Weights of a small transformer language model.
Size: 18 layers, 2 heads of 128, MLP 704 SwiGLU, vocabulary 8192.
Training: a variant of Adam for these matrices, 258M tokens, 7868 steps.
MLP neurons of a small language model. Each row is named by its layer, matrix (gate and up: input weights; down: output weights) and neuron, and shows model dimensions 16-207. Each number is 128 + 32 x the weight over its row's rms, rounded and kept within 0 to 255. Numbers have three digits each. A neuron's up and down rows have the sign that makes its largest values positive.
After each neuron's rows, "fires on" lists the tokens most often at its 100 highest values on Wikipedia text that the model never trained on.

L4.gate667:154132069161065208126161084110143109137189142102110106126160113127151080196147134129124141159179121116100167097104145103180158118137123124164098130142148088098132126147122053126070115163100170074107176105161191107083103159175128153139104123144144137127131115106186132138084141158123123109195107144202103098151153108109154065081052174145147127173085138153083144159159147154169201131153121126192114112080156151159162109055107177191096067139145159119082168128097076146075127158131123161133195153109137162105108102138124102137128101120168154204112124118090163115094109118135139102
L4.up667:147129089135108134147166131200154140104152118191081164144172113160140149102108147127115121119228168126095109154106150151154129114104106121127062113144095103084083129151194108185107109165075158198117101146124116148078118179187088143167084121125130180115152152125112168123141156133145144115143166088145138130113150105152153109091083101083058128107107091151170140112045101117156112073154129183153167156164158091104102131092136081149118186086124062110070156118174124154103149139060150165152128164122152132092068114157152096142076160161091144190090106109064170161137121113103157071
L4.down667:183169129096132130108020147119121186150153109090104116124084043127104150090102117110087090098131099149112135131171132144127107110132092146092088098122076150140116125109131083101121148123117137133157098148152123091144081090145151112141144154099093164076217143132175113135214130165146168132088171120127104083105108142093125108178189107124117156108132090149174164109115151110111113107117092114131075155149073083164143148128195121122150130174133145149095128148130137140163144140109154101120179100110130119137117132105128058111135118107144146105139120184111128118127082110104095138
fires on: "2", "0"

L3.gate205:162150122100124162129123114063103125123063084160129157154115121148132099124110104083113200089110129177064159102147104112181112150109088144133166118150121103139094177097104157112161191142073188133118097135156138148058105160141123132123213132154064129091124153133099154122136102123104132172149101087196186116150057116106188087093118103160165143121137113119134074179073075115194140105194110203132122159110101134159117112138105141109090163151157064143147127114102173126137142179121071141170080122165172113113121140127146100126155111169127149119095105138157116166186157122116164147
L3.up205:144149116121082115147116100099146173127123087162160103117112170131064112162189112153064128115110132127141180130106155160088166103126159152145064130103080076124148128136129111104120145152121132083116142098098109164107096131082073078143196156179086170134115202097186102128121135060189104131112124076160152121151121146136144097075168126121160139108181129130101200123091133081122122110090126192141156137102176076187116137175155152141089099151138147075139151073143119112142176198165165092181103118106099119100085159102107124202139092130080161169081126128129181168156086142125101123
L3.down205:106168154159117096191112072086089139105141114132122133078140085070211119112106102123181109098139131107162140106141136081070188105108100127053072115167142138110143093147146143113171089092083139146124180157119112105126116028120098092163115146115173155134126155127117125146193088139163129158118155147112140155072150154170150220146184155164123147150115129100142147111157065112138129137158132070136150115125163090118111138067185110124133146121116148109137132127137121101068220116174123140089187152095143155183101138120140112095126079077156111143149123075133123150073110147149072095
fires on: "8", "6", "1", "ian", " work"

L9.gate290:184186136158122164147159132136130105135161128137102134132158146100105083121125062149137066170147109109152168120079142138127144139129104196163148178118103102165109121114105124143149173107114094152131108125163152150153110113100154116137179131040134128132126112100162150124139098155096120056129089111111149053061175091201137191103103084115113106180078150105133154045066154147133153158102130220124105113107095103069106135138187127140103124127104156129167126144113164098144139077120083164127104114142101200151109119106142085120112074110144154108049149135104135123068116194118114164
L9.up290:111093131119133110132110112087132114080075185168127102185100138115085195053099132192126090163100135160130118166202139118099149142135137104116157099107101142182164088175099181101119095127186154109153081110063125119149135154146159115130160117107181100146144100148117113139119105120171155121113154087086082147119105126128093142166136112152166129138179117095078190115077134178182095094091137130123116082166113148153160164178118180128155104142118179108092124112118111119154123163121088056131186078147119093150168079106176181143152117088125085129160060205121129075082139134116176149
L9.down290:167131085176141139216142150143151143114121110151123152115142201114178120123087075116144114163107111122157112130107135076158104121121142119173164117104175151126096182100081060118152123135144103167098137171216208149173100123126135163162117105088155099097078144128145167150183155108109089099112102106119205043114153117143167134091135105133154119122075092102124187095130141143105158118143150166116133141132165095135148132078150087167105141090105141148161127168074119155147164057150164204100110129102092181108080103086136104108136108066137102161130182136155168147222077138150142179
fires on: "0", "3", "4", "1"

L2.gate529:128182164129141121111116128104081133065096114128142115074154088075156129111092088141158096183102145107150089160162138150101109085119094145153175103071140130188104164047105176105065125108113142142097141141122163139206140076129094192181150150116199141131157087152162111116098129180185224181197115112150128190180178113161159119085148144176132120113133139157159139083132150113186152075149127151114088122116136125110156187116092138091123137103161125128138106147142129121089114170118152141105105161078146137108136082103127055148118127067130149155133151142146126153113136088169105170
L2.up529:138140092118063078117122142145148060148129141100126177185125112137108136116149157083133104134134092110142048172146115099110054136125164065157167113112172098171108105141175135092151123107115115111167059160129052166136182147163125122148115132105136131148146181100089109106157123108142167101129164178135176144151139105168138117124111186134149145115094162096139145072143111127134031085141093131174171116160095153121136118171094157151185151113096183192158095128105068111120105187194138114111131113165127140111121134148110161146095059089134114146117113105115143130165164101115110074
L2.down529:122145126092119089132155037102053122117102163165165186124100150074118190112188124144152108132102100111103062124153150203147126160154123139151146179132146130122070132140089126119138144179107075186147160133158098129186165082144137177167100138065119150124137166120111145107108185143126172082167148133173117171149164170150106173137141145103119087096128117080135148059100125111165098102160178131103128111124121127144108155121130106131115139101127170105173075081186075089173182107138129137122145106120142127160102128082139080135121145132116138182121087126124154133124088094130159132
fires on: "tro", " pro", " micro", " cut", " of"

L6.gate617:134109149137109145183115092107125130163179082121114140129091183114149109077112045180144144121129124146097113120135125180180063123107121190150081181114087154155105075114098158095183148134171171144110162113105106160131128162087179147123216174176155107145144108140131152117115095128115073124102163136146166075100135131172229164100109110120148086116114138088136129078148101119081122157136108135115129174098103186109144156143162118079125086085191112091093154122168101123086130074134130147108115194101140167108064087107164094198140137108171141146052173117054115082083081059125142167
L6.up617:160064141095128110087080072084155133151162093136161136109162135081084109110139123107103102186120166125129119161170115191111174180104118137125060153107170121118108082155087188160117093164153153137122123073097124118174085166099142184102137121060157105158174106111123109128114201120121090129097040095063171151191077144139139133096092146151125109163104129109120166104116169095165103136107128196089121074126112162192146145148173180171116157131126108067161115069147121099127158147182107169158154170147132153148117091118172126097093154104085125165116152103144134092172150073143122160
L6.down617:148127147078115160128082192136150131169165140138124123153089158105147162083123133131096090195107145149173120138087123146116139121145137134122099121157139108079110045121074154074153154115152121096102155135095118242202098111127099163090126118153188140225100124093157196116161169162094113140117120142077170125124101130107151112128054143074121153096125111083111160152164090116123105137129064112137156118141118094151132131060170136149132123102179117137118145116145130121163110107106114182089085109124131098108096134144217139118127132097150098127125166133126146152143144121172109128
fires on: "2", "0", "1", "3", "9", "4"

L15.gate288:126152114154142141170124115132109118129156166095165111102117136172115106121132129182095106064142088093131135147110059086101137101100120109156158110124142145137142159074158149164198126159131115130078145117127097171142185147102092053156041117135124151145165101128100131136116126175114067069080063122103054149123107105151175125126136158078177106177150119083087117116127129151115143076171139114103125134084150054158169158183161117223089073157110126139118125156203107125084046185101127137084153138116134116139112170160131127108125151157145132119152093112122103170157183198124085132
L15.up288:142107133172107175192136107198145171108122127169092163129170172106148132200167099141180137102108146094114178145103129101108138160066126133133160143169114125112153171118155195100154172173106097201092086143149070131142114128098117071170105089124132169141105161073081135127121122124074119115102156149100113109175134020075134164131146145130136178092175159108112139142154156173178093114168129106078084107157099072133111087185099125132122114162115155165095154084128144116128075158164159129041115113168192124128168164146141091128200129199139136076128076079112180116133151134153138178
L15.down288:194148085115115067190102141126201166137171139176166144161089092120135166158069080136176127088085195121118177150123150186122138138114101125112111198137137103114135167150151114056066099119110102200114112130107104068115113123122143137099082139082109125116094163125117143127131145091094122208151142116150184134101093132141114125050108146195083109079140129111164199185071132075131125140119143116134127124144133136118115076067153154123126121082116130130081117061067115103144219133183154119106147159187127089164108110096167110122082146117092156145073151105139171100116146131102094160
fires on: " |", " ", "2", ":", " /"

L15.gate372:085118116126150091139102154087115138112177159182098086137140132126126136144100135153125076141058184093105134167135152119130106128180156159165182074098049151108081162055112115168137114137121093134193123145180089163144129155180154166109106109086120160103161127127156109133138049150141112099124099076118157129072174159145103110089080116100088096079169114141042095088110121099138110146162103108104110173141166125144094066137140139136095090117164111095146108090115093137109099201098081113083179149083153163125173107103115165137130116149136094112128078175189134122173152105209119085
L15.up372:149116046127184194148112122117174114111133078155174047151111137156107111083162168086163064081115072119132167128079119130094114103097112134103146114133102147149161137116150142105154149118205158170140176243108188115094099134108130153096133099137115140162118121137146136125115117147121221122087098089100105079129132115125125163147143134095170099099118129155121197128101104121145141114139073142122148156162110122106045106105125135136115118098127176122123136117140167109107147130148136092146165114109147164193111126115158121116162132115145167148147115151153172102081128173187147140
L15.down372:133070199133168072178138187115120159130154140084113098149196103095048199123144152102147137108106179162131090098128174127097147171127163056144147089095080135098086086166167129153092129124072130151124105095122099101119057139138123166143129118156149140087133167149111200131189101094088129152152086131105120171201100156115141078146172130122115119172126115109150028172079143099106124132080159109122081152119107106155161090194113136101082166172101122156112136097160184106117100145182141139155125091108168171148119125172099170076095132165128121095095131125125126175155102141111098142
fires on: ",", ".", "|", " un", " and", "iz"

L4.gate618:082147154157114157151120113092093148122073080109111080140156172077092085120123160114151152117163133191143187139189139138089179159074151155137197126059132128151118134090139147154195156128202102127146091156124143098155121079142136147108160111113136084123104139199140127128227057179094168177121161120142179113137174053114086168141088161089120145131102142109115127124149103120084142068134102153069109106097079132118084082162107129100077119150137150099151184153129132148128096096179129096114111122043124076109154159139150115079186109113202128099147077128162090105114090132136112126
L4.up618:175188131167072169168116148136111170137116083133091126163141181142121095171141108094127108110142175166097156105090077113168079140117129126150080124197073151124178184089124127112151156141163070143140147113119154126100076096161109189121140181134135088114124185096149085107084125167092129145108170156116180190111136111092102095065102122124092156139095118170164155084089125096082129111068106106131141073035188113155135133140167137145097088173133172104109126098058145164150151130092144131180179121149086139123129159128138180180110049160102169050164147152130133152120135143167151103
L4.down618:125093091135137096144155149148094120143209106160121174142115098132175072124103110167122199120062116127169125086133100135155149073147161102095113193167139117117126085086100162120125064186046135079118211126115111137063140135106074105142097124053137149138077096131110107143095151130113093092115149141150085124148172089165140135117166097151135080149133172107105142157107119143129154118113131087187100102158085078138145167109109146168140112113143130101087080146138176082084185118136083145106110111121177173117083098091136163137107125104145113120103147101075117197139160102105124136
fires on: "2", "1", "9", "ay", "3", "8"

L2.gate230:073158082086137105138166190131173052106103131123125185147167125101140191133098136135126128147126099079114091124141151086110112174095085069143143138103153140188143125133170153143126089090077147146123136112140158093140148176173069176180122172089147161158115094115130091122147123097108152167153148050125133200150167097151175108165045109109101107090103095140111124132048128128109018109112148146119129098171143144143151164106106111126148206109147132103138175109146062115138174096145113081082141117056081064153139134135070129149061128117125082116126126095073121186123092121135149134
L2.up230:082176125068147165158111100138094083095109181140064154113129105100173136079146105163170078164112126149066144082176161128080099098103101136110145140061168155185144179119121124088135108101148140104091123157069149143079148122157114146180139187106195150167173112098164111130084052098189122132100174132133144164128083132145161084147135138129166059127146140091089097090112102143106138171104042147093104119146085143097173155126122172160095157107141148128127158088160083074128153084121157147130170151122132116165169094120075079136109112128111145083088106148060107156142126101063153126
L2.down230:149125133073123069112143077157144138117093122175170139110168067067139137173154110099121144141142119103081143118158207130096145133061134174075097203109141187136145120170178160038105129139089098163142157113108132120185139065119134191171140182103185152079116112114107083097073120154136095141149091080162147159155142128105129110149074129111057085065111095125147123108090058091095110079124176168107134172133111116126163117094093135111142168130125140101129136078125073130201217136127098086114140098129119093192091078120131109117097155169070139123139070106101122170147090156131155126
fires on: " pro", " micro", " Cy", " syn", "activ"

L9.gate482:152111120156173163125149104116129077127137136085113102153118105107069137132112147155103124138122115127115140089122084150171105163153116087132139125212097106190091139122125154123140102135200122107150065133114150135124141160178135081129155174109169114121101085137140113164169116143069159091120148080068055136101120088210165153119140091129153155149156177169134141137126139163176087125112112131096123051185135167126090111103148111095187113129137177135170191133132098092128082110186097099113090092121117132147105135080120124134093088113157173154184027096135160124090171156119154161
L9.up482:115137137149124135209115122153147150068140116134088100204115134082159164133099113120181141148116136069124092133108169176126139095128057169157186150152082138079114144119116136130128143154085112110085113121140156079116125084085199138120210119162121141127139105138144131163160108102092144071106111152109129084115110124220140139116102102062162072117117116154155148102067102164192216081150133145056126173218105066083109158110112143086123151186146092101144060131101179104150144126147198112148145135195132166142146114129197114139150105125093164123119088154126150082130132112157144158
L9.down482:102098058144160126208127111173188144094122154110105145117146182066151117121146109161117080103111126126136123105078145150181122168146102115145191159115140134187103142150155131118065197094130131162112134151150112111183148146155124168107153109148139127115079153149152148158130138133153120131100152093113114138063109119190139127182121147142142165129156152138159100067114117192152173094102180157084181216159135097119108080111122083192135186114149131106153075147152204056161215122161137160181133138115095160101122089129147129104136096087130116141100164155129106103167123171107107124
fires on: " and", "1", "5", "4"

L15.gate525:103145152150132064154119141157144122067142105061134184151111136174116095139106155189113106167096103092079173132094144114121096101127116082139177101074078049145142172130167141152203152113143101156126177129124170136141067162143134133183139125130146143118136132063147184166139110133109158115132144145134157114163129104094099117126120083094185170082149131089071121118138157233202103100172127080149150084140158084125092163128126145120091114141074134115130174145056086164145144177100102145124124161114179175094138154126118143137106116099070126175141142116136175126101137128190147114
L15.up525:119136083099120151194182147139165138127156152151053188156128168150166173109134131125123083075128105157116106126097125108074085132081125066166069118142120120147118163127128118111199109171066103147130145131128157145161119123136102124113163116151156083121120159126113193111142162123122099090092179156085088048084158095142177143169102080070168145146124130094155126098164092103199186128129078132119173105133105077090109216171110197087156144062127120173084130106092123101123135087117171086136079128135143155115120134122121165197123123091123121126111149204102114073124144138131103112
L15.down525:116096157167144136117162255117114129085149116141161112105185104122135134126121137134100144128123096076133139118153180141107111124110178146101176000110105168102109102139110171131110110135069135142093150116125100139109184088142115103152121120076133118125101145165111085171189098084138113172154089123180159100159129095073171201155133155049103095106110110140137194138121106132126129108072145143165173136113112141118138184164162179174112143189138132094175125126174142128144175125122111137112183103164117046132121128104111120133097156175086141112105128083135127134131157128140149106
fires on: ",", "1", " and", "2", " du"

L4.gate97:113157080160140092100161112182146103118132109069063131158118142107093159068127207164147086127123134086094094109104134157141079141096169162148191164120085115131132185122084161141093106080109113148129080146124127089132134111152186150134116102088130113068173143137185152143172124118141045125103093119140126152097117148138124190100125167127203130109090110078136100053008151204121131149132114177120109132144219164134126125143150117153118142115085177114142091130140114112187133079106157116153109095153134073146107124136149136157145129144074115101147085160052151151141144130073131108
L4.up97:188109131111109108116175111120052141137149114131125131140110139099070126132144192122166071153093119066136101079130068174122157165145091173189088119120117121195132094152137201063065143153128136101139069127143141151145113139131134109180131177099131106136122080105147104107092130145127143102073174120110079168111140092076095088125165093169126121105076168102115121130145176144163107158081148165155063098090153157155080058132125103134159132156111104080136115134087149048153123150126135131163110097193126165101200109094169146181146062100062170082152118162145171164188138188106100118
L4.down97:157095132133119062184177174137138152123129108147134154110139117069146170118122183109121133150120151127139122080055090123130122179095128193137147174092171151159090104122122097122134115096078186145093123133126064039153138154099197110204112156111123076089098093151146150096162134104146095109119102137127144169143121146117079190135136092115125187072092144128139087106136144108102090136113172107138115158122069121123171113109158090105170162114083115112145120091070137131168206074070098121151118090092104180166171143095129167091121151108192115138128133132122090218186076147127073140
fires on: "1", "8", "2", "4"

L3.gate99:134151195139159153125127137118152140122117128135120161077141159096194062102091069072150128130162124141123187166175160105121113122100135096166110120160132116062107159170125130180099110084108093126090140100168171113090161124166191190117084097143142157162173101154161164135102157115119139081143071077156150153092083109181183155122137064145083144190125122096076154110098080142118125143098135136168156163167127149115145155163064103103075172088074124139150091171159187152136140099068120088111114172104130109139137098114082083145154138118194099213073176152097119137136108127145113122
L3.up99:139147136148098156138147097095201080153125127200087138122110101191185126150134154124114170160114072170112150148026132153078090189132098112139072103090124089111107162134128125120210139079067114061156160103158149145129078138124119135115142116126135139120180162107180135138100163067169096140089197175126109129143115121134120085135122156167130091171161125148138177075140149063145074138110104146126086170105137126154189123178167171124159121122154164146108128135152073180107173173089112144166121166102125115065142172141113117139168145133094080121119157161116122138201117166106066107
L3.down99:108133098169149148174082153098166155180110150090088098103116145101155098125136100135102155147103142160164107070124091066088130110130125164094110111113130146128150165104093115111132154139137128127147129140126181158120095118138119092077120127116116091133125119137155106137137142097149162143118182189058061092147126146197165124155144111149212103133088146118198113160135145174143108164170130062090170079108141126122174112107099153088145083141175137172115122115094141164121126181110184106139148136116118122096083133052151070136147123104108117095084099114034155158156100114089066098
fires on: "3", "2", "7", "4", "6", "8"

L5.gate470:223160121166078134151137088108109148156176148139098118116106154184143092110127117158089144162180188170119141121128099094222164118130179096174089139083156116092131171092123090137108184129142148161103133136072183186112090154149119122123164135186121096105121103159142126154145170132171162079171131163096093184173124108133184082136109134158160110187103174081111103140152125145114134157150113111123171137101169158100111086110116110152064122105167118085050166125123081117132081121114085141124126099093161209110133108120098119153053123112114161185141147125122153088104095125165173106
L5.up470:186079157174072091153158165162174083138148150177089141124131094109112104148081144103161193153147139174144169153099153172121141114168125149115147158139113147166120143107127115114148131156096087139126114164158095081062116113158092078114137146124110145127092079128089139146160112211124176152138172175133149089102067105120109116117136130160085124074160113176165066092111120177105160148126157156166101144131127186068119157075156161143112119078141148062056141093171156140107115095029111179123137104115172128147143157072131067136121168137146155101091094165143143181170152193097164114
L5.down470:089114096110131152099077113114108152142118108130189107088159045152093149091112112083115117083185129087098135122156106134094158109111115143162116154126104174134137079143143144149147161157091128067185072149127128079124147094135143076122108138132118160148151198101131121177111110183131158136124109156141063094054108155142085147115189147171057122124119123143133160114143129095133077093112153158118084138148101113191154137129146132124135086135124132151150105077149113122193214129193135122106185150182070133123095196167104099098170078136159124086172078111119093192076121107092130132
fires on: "1", "2", "3"

L3.gate685:146114135181096071122133129146100064087145114159080116101125120167097127078151094214141123113134179133135143162181104135178086076152152138126147141103124148088094136114113094116115120127165120155196117117106157150097083146181127153153118123055183138163113072144156197130153157147077122149175140116115072095087117150139217112099090160100180150189093136130080131062116081160131165208134121180150128076117137142109179129130166093155089119113104137091135141133168118075112082063097070134107110154112170169126097146095147124179077126099140139193089082128081134140098134120170140110
L3.up685:140131125104128159102038125126068192112110094123113099151096094153095149087128098069135084117131179116128081124179144133130077159143101105127112119114041153093144120052102107153175149125180108129173112068129125218180142153118116213144097108115150059123155152151099143132055115103117166129115120121127101138146080170152142153181109175136175136152140129164140133123121111134140107161147123141120126127121100171097135220144153154105148134129137178147127150142157141120130127086146116098192141181113137120130129159135142098080061114107130067139118110061192118124139116055174121127
L3.down685:150156110125121176139188192164087159119106127152120168173124176156088099163111098162173099186075120148105138070121108088098083086197124114104139120132128126065133153132104075129177105116198160146113179120083143154108105166148143158082094170097146142123065105095151136095123108090115133146119098141090099148158127162116162153156092090131149196183064146094141128161108101078146179146212116147111166082170153091112128095112107115157117141051151109152110166115133121130056175160093101135148063135158157148123129074095189185118090101119178076193122141146123122106092151154178116099
fires on: "0", "1", "2"

L7.gate207:156061154100178088171114125146098141101132164164103125146146136157104147131105129124056133140077111055147093120105111152142134109162061096102178151174135158144098128149129145102091152197136114094195090090173109117122115123070161141130099159142115119131136102127084174165124100168138160111174114094111136111174120110176138126166061136125153111114151127120162229115095148132127180118094108179123115118091072134140175209056100144155096112105144212201100092145081087125133136150104184136149117115169130056151075170082073076159122141121168123171078183141111116152144138115109150140
L7.up207:155145173097127139157138159128099130024149100179089153205123130094135082118113115186159117155073150143124140101138099179106158176105117015114116179117125133149104139156136122115135183129136126174202123118141124139146117147119122155167097180095110063122155114120101128124089090089079165150184156085176111164199138136148128126181107201184154134074147120161130200154124160122111130117099077169152156130112140130117137164109113123123177120108133149131101052150128159079133142124148087136062095089150125080147110128102109191110096050149162105147103118197124127144147127146163172123
L7.down207:080118129094161130107179198152132168097130121121104185117112120100107123103101160099088151155116199105130128128141129141156091069076129055122155121091090104155100123144148214142115158194150137120142102134155077139134111169123140121142125136174111138079158214116109117083136088124130074146170180044131167169151169110155170096122136154139088086084092152114147120108130094168114154137140104132122079147079140114075151171084070155072171130071159145098117167184166130129100146152218104125199154151157132093120127089115126140118109058147127080140087108056159084123134114100122159138
fires on: " metal", "magnetic", " oil", "tal", "sion", " bass"

L3.gate409:076118153116116170083140126113103080050104072090099167096162125132140144108168070127168117152163134107125168124160125073091165121113095165130115098186070150152144097123157120116149161140191156134135146200134123089183108150157104128098100143065077069097120112122118162130120121113125119107177104162136139121106102160153125158143104115184143141122112105160137169108162138153096089179106116134142140089173113143069144126099120138096117094134139085119135138103105147200116071045111077090135095162164129133097082165138096091071138104109049145131106107075110105164045133135151092106
L3.up409:153128149191096138100130106103081140155097117149148140102139094205154073186173179125139122119206102123119117136155066120142136083092128162117112192049102128175109107081128112180184155085115147116102126146100129191144133107125133085124111082103147150126203179152174107144098140122091105093139151208131137142166086136105161121127095143134154125131117161134140125091149178079094145096164136149143140168091109108120121136165192149124168166139170174121089134155124168194120101170185120125145093060130089122109149212139113132108146082105114133110141112065136118095117074136125151139
L3.down409:148131118146151153140131175147119130089145095141084098172120128166108088043119129104122164115162108165154129105154159081083131086147090184149148088134069165119154135120171136120176117119093175122075104176158176145143113100142113127095135148121120106133042169093157086203143098156147174126103153156160110120173091134145195081167109073157079158144132124108125168106096149141187161135124151069152189138152134137148164116156127074155132105136139151137112110155152143154144192171109107125109140030119143198143120150087159140120108082139165118135115132112097066122118124125127166113
fires on: "1", "2", "5", "7", "9", "8"

L6.gate573:100119152170138106103135136140127161138132130147200053098177125101122197057147122192164134126141178177127117089105121148106091111119147151137153116177082198174113132106132148087122200123118158135139118110201144155169120122084133058093163112121104182107090143199142158160150060119125144172086155119101078118117158067153070196141145076102140097097192113123136173120158109125152163087169109167177191109155097070169103160145154121121167152150192140184094195132112155113152135129060136110184137123137133135138151081118067141135153150176131142138135092102092155159117135137129097145
L6.up573:104111122188149115126176150089152128114139069155139070151152172127096079180159154168109128126078116179148165162082103123135100164144068167089119132147121096149133094119103107148132163117155093127139141102098062207135166163123085077112119190141091155114115156119135185087132134072205081089095162146119126128132109119150118146136055137090110057129133176087124143148133116114185117122085146202121136103076144065226119072190167113116077121159122108116151091121152141108150129149155139146130144096147083128110106099157161152114123156139134135132196125101125132152161205115113132123
L6.down573:175138084136134137141149150098088147143090140121141210122109119090122135122123124082187071131158115106078154124169124129151144106090162152147117108098165102108148126098134147120138077178127098103097137173136150089141102058105203143184130118076119130144087091074123093119115125179098100112190111104124156165125138142077076105135175173196136127124093097185099113121167140157120120125138144057139102139184159185077141194101125128182177137078129125099150175137162101166157203119134127071054157124159158164146163101098134105127138087110118152138087173157145152140170076169138128118
fires on: "8", "6"

L2.gate632:178148106154114175137142133109102126117115089213124093125077083155147122099113065125146133167134182145137185117114103155134116101139076144115145130170103087116116087148064124135084090098052161094136127115135039154066169176132141091155112086121132180154136119175096197145152042132134137163091146158116178157129139125128128191098175172130128094135147113174091156157027095047121151147194149093169151131133133121175110150139136118151167158171107139144110116115062138160094114126129118122165084177112155134096084174090173151131124126149085145149098116187075122188153061124130117095
L2.up632:126061141111058128141128075114121130136127107162183107124175080091136113123178148116120170145101145106161178115055182111141170130141029113081120164188121101123109140111167128066108147113072158071082157065128127156121183136066143137104170145075139137107143143137086107149094127093195135138113099114112157191130138097104136066117101125125148149091107148126138158143153122027175109119154187156126122182148090100141152078155108085169111130191192156101105164127131159113083116136118101129148092159090173147134108143139165128136186106134102161151133102124138115147125052124152075131
L2.down632:128144193128135177161170175160083135133088147165113114158109127141146143089094073116136105172142116206121163149178122129135068144126139140168102179128152158050125087093089080115103115058105145163090163134118109153145177109148160043093094129140122082139108098149160117181126116136100110126110140188116125128132171093163169171090193130111161100074111148151144147120143129149102121122124083110137188113139199180155094115097111148080162203120062133163096064113070072146134139126149168078163118173126099132147081173123119166127142143104106129151126164147107076163087122138138164086
fires on: "---|---|---|---|", "6", "ga", "7", "8", " Year"

L15.gate324:097101094123170179112195105104133102106098136115072109086110151175093166113141073109199038121160116112078148115115153153066099093163067107106187107160131114138091081123098126151103114157117086104146116131107155138144146112098074155126151119165060120167079128166172141123110164115112075162158185136176134145167128115121143166112112129041085128122070137173137133144094101178201165177145149084089194145134119159097151125118146153121128094120145124070129120134131168162125137099148060128124186151159159196156162133075147166138160120111125136154098093154147162144132113175204140148
L15.up324:162123138183150117133104121140138075136064109107119161061109119155124101145120085147206102067136133182152195158170174159126155121164161176118095174154152158112128114093189141176123183109071087126121127101156196190132163197127168149127138096082180164191116155127137110147087130129132167104133111099138151153122104075104099133126127145130107136120127180181108142102206165124162138139102115101099150121060129166157098167126125161067139106129117154089113122177169141185142088165129155109059067085120089162114185180117129142109139085208092153095140071156075113094145094112139160157
L15.down324:125186107175144080112141235114104194107109139084123126112130149123137124082103167129111087132111082177134165152115184166118092151156125153118195055122132176151117168145084091181133075071158186116096157131124062152169141164108111133098144138085159143089109104152108098120115117110119104189141090158127121095129161154144148128109128110129156117171133142138095212106115201132087103157109108110136133144126141133118110114112052102140117127136106093081122132116112105125179139156088066148200164125159201187110166128075097156195132133113158120085138103154117149149145119122097165140
fires on: "0", "1", "ter", "6", ",", "5"

L10.gate477:129096099108147107128092058158085122155133162145125158085164164149103131139125101087141113111093142047146137173141107101116100109165131142079145180185077096129062101065144196103129103133130173115109110104125193115113191122099170118107133166159103113170148131155087187105164192155117110111111104139100152128054090150215158142103156130077155103179131140097169127124134121171134134122126100116099131129082148144109195088181122120132173051122092128144145134174142118154089085117142102108126083163145171127217120147137107122117188122154120137135143106150155127138119213109163177183
L10.up477:134077094197152161157094142186146139189157099125139151079136158123136148173114120078142166038050122113164138150123139117168127179110178129035121144223063118145111165092104170158160136156116142182117130190174190091120149152104096129104128106130105159124143108140091131100129185176083184177139141132115119152068150115183134138130154115113103157158153089088177112104089114158101130146143163093093100156126134174140151062158088082153114105145084081086108166091128133164136101135144061124102086180170107102151081169159129147118115114169136116100155111152147121108073129115132159173
L10.down477:125083137156158169126123099094128136151098090099101110109112076105140162173130121069148139115100157091148130111142123122162130167102184125075097124169123111144109149103092130149127145147142128174106131171174182084098064142151096146155096143066093084138146181077123118117099137167113134170168161105133126118107158086100089116152171161151105162076136046099134147177084130126136126087094199166143089081157078108139167113137087109182111129086072101111139105085112162172150023152137114138129049191170080103126135065190142102131115161182072137100096099145141132118113088124127146100
fires on: " |", " /", "age", " or", " and", "ev"

L2.gate476:184139144139113164130117074183178131129099126142143148090152131128192049160132119156094172134181147149120166143122110120151161122093113115128102127190101100118106104103101099107185165154146098093108127168132174165067130123112122128129165079113062131079106117144096107129112155201078137120139115100112139149149146099151125132109086141147081121186147146122176147203114101140118191131050132119129173135099091116099116087146079181182107131104094086115139088103156158188165069132105080151140089105099162134120134160110142162101178171210135097144110155118119100113106137135109131102
L2.up476:088158122105063146151092133071071146218103110134118104128108097122142112118116126139077139120153077186123139072049100137127114129116128127178129106133150119118158124115126097173160121127155102138072187147111093103115123133155135075104207159189132106114133119099167168151155128128149148155144134144129188098116156190156168077170159149137133103110166082109127158185172154136118107133154062171096105118154113178151125207137120182069110116154179121154086180144108181145128157131140157137156157138144176106134158112154129075180144142133129127128097149146102140171099165097140183072
L2.down476:039134150122134141154137213072115175135163148134100175215120111112094167118078148108147130166166123164117125110101176105112138098143069114136109170131088141113124116105153153153117124158206138101109149140158117155185136155128143113116109178107179126106067109187151163119138120077193139125112124133155140131164140122177105161145187120178130102162131160079146113136153142121127132131153118113085125077181149088118137199093130119134045123129154122169149202148165072097116221091102145125135141138129156162157083096103156097158122097155139148139114136151182123201116141063139108138
fires on: "8", "9", "1", "7"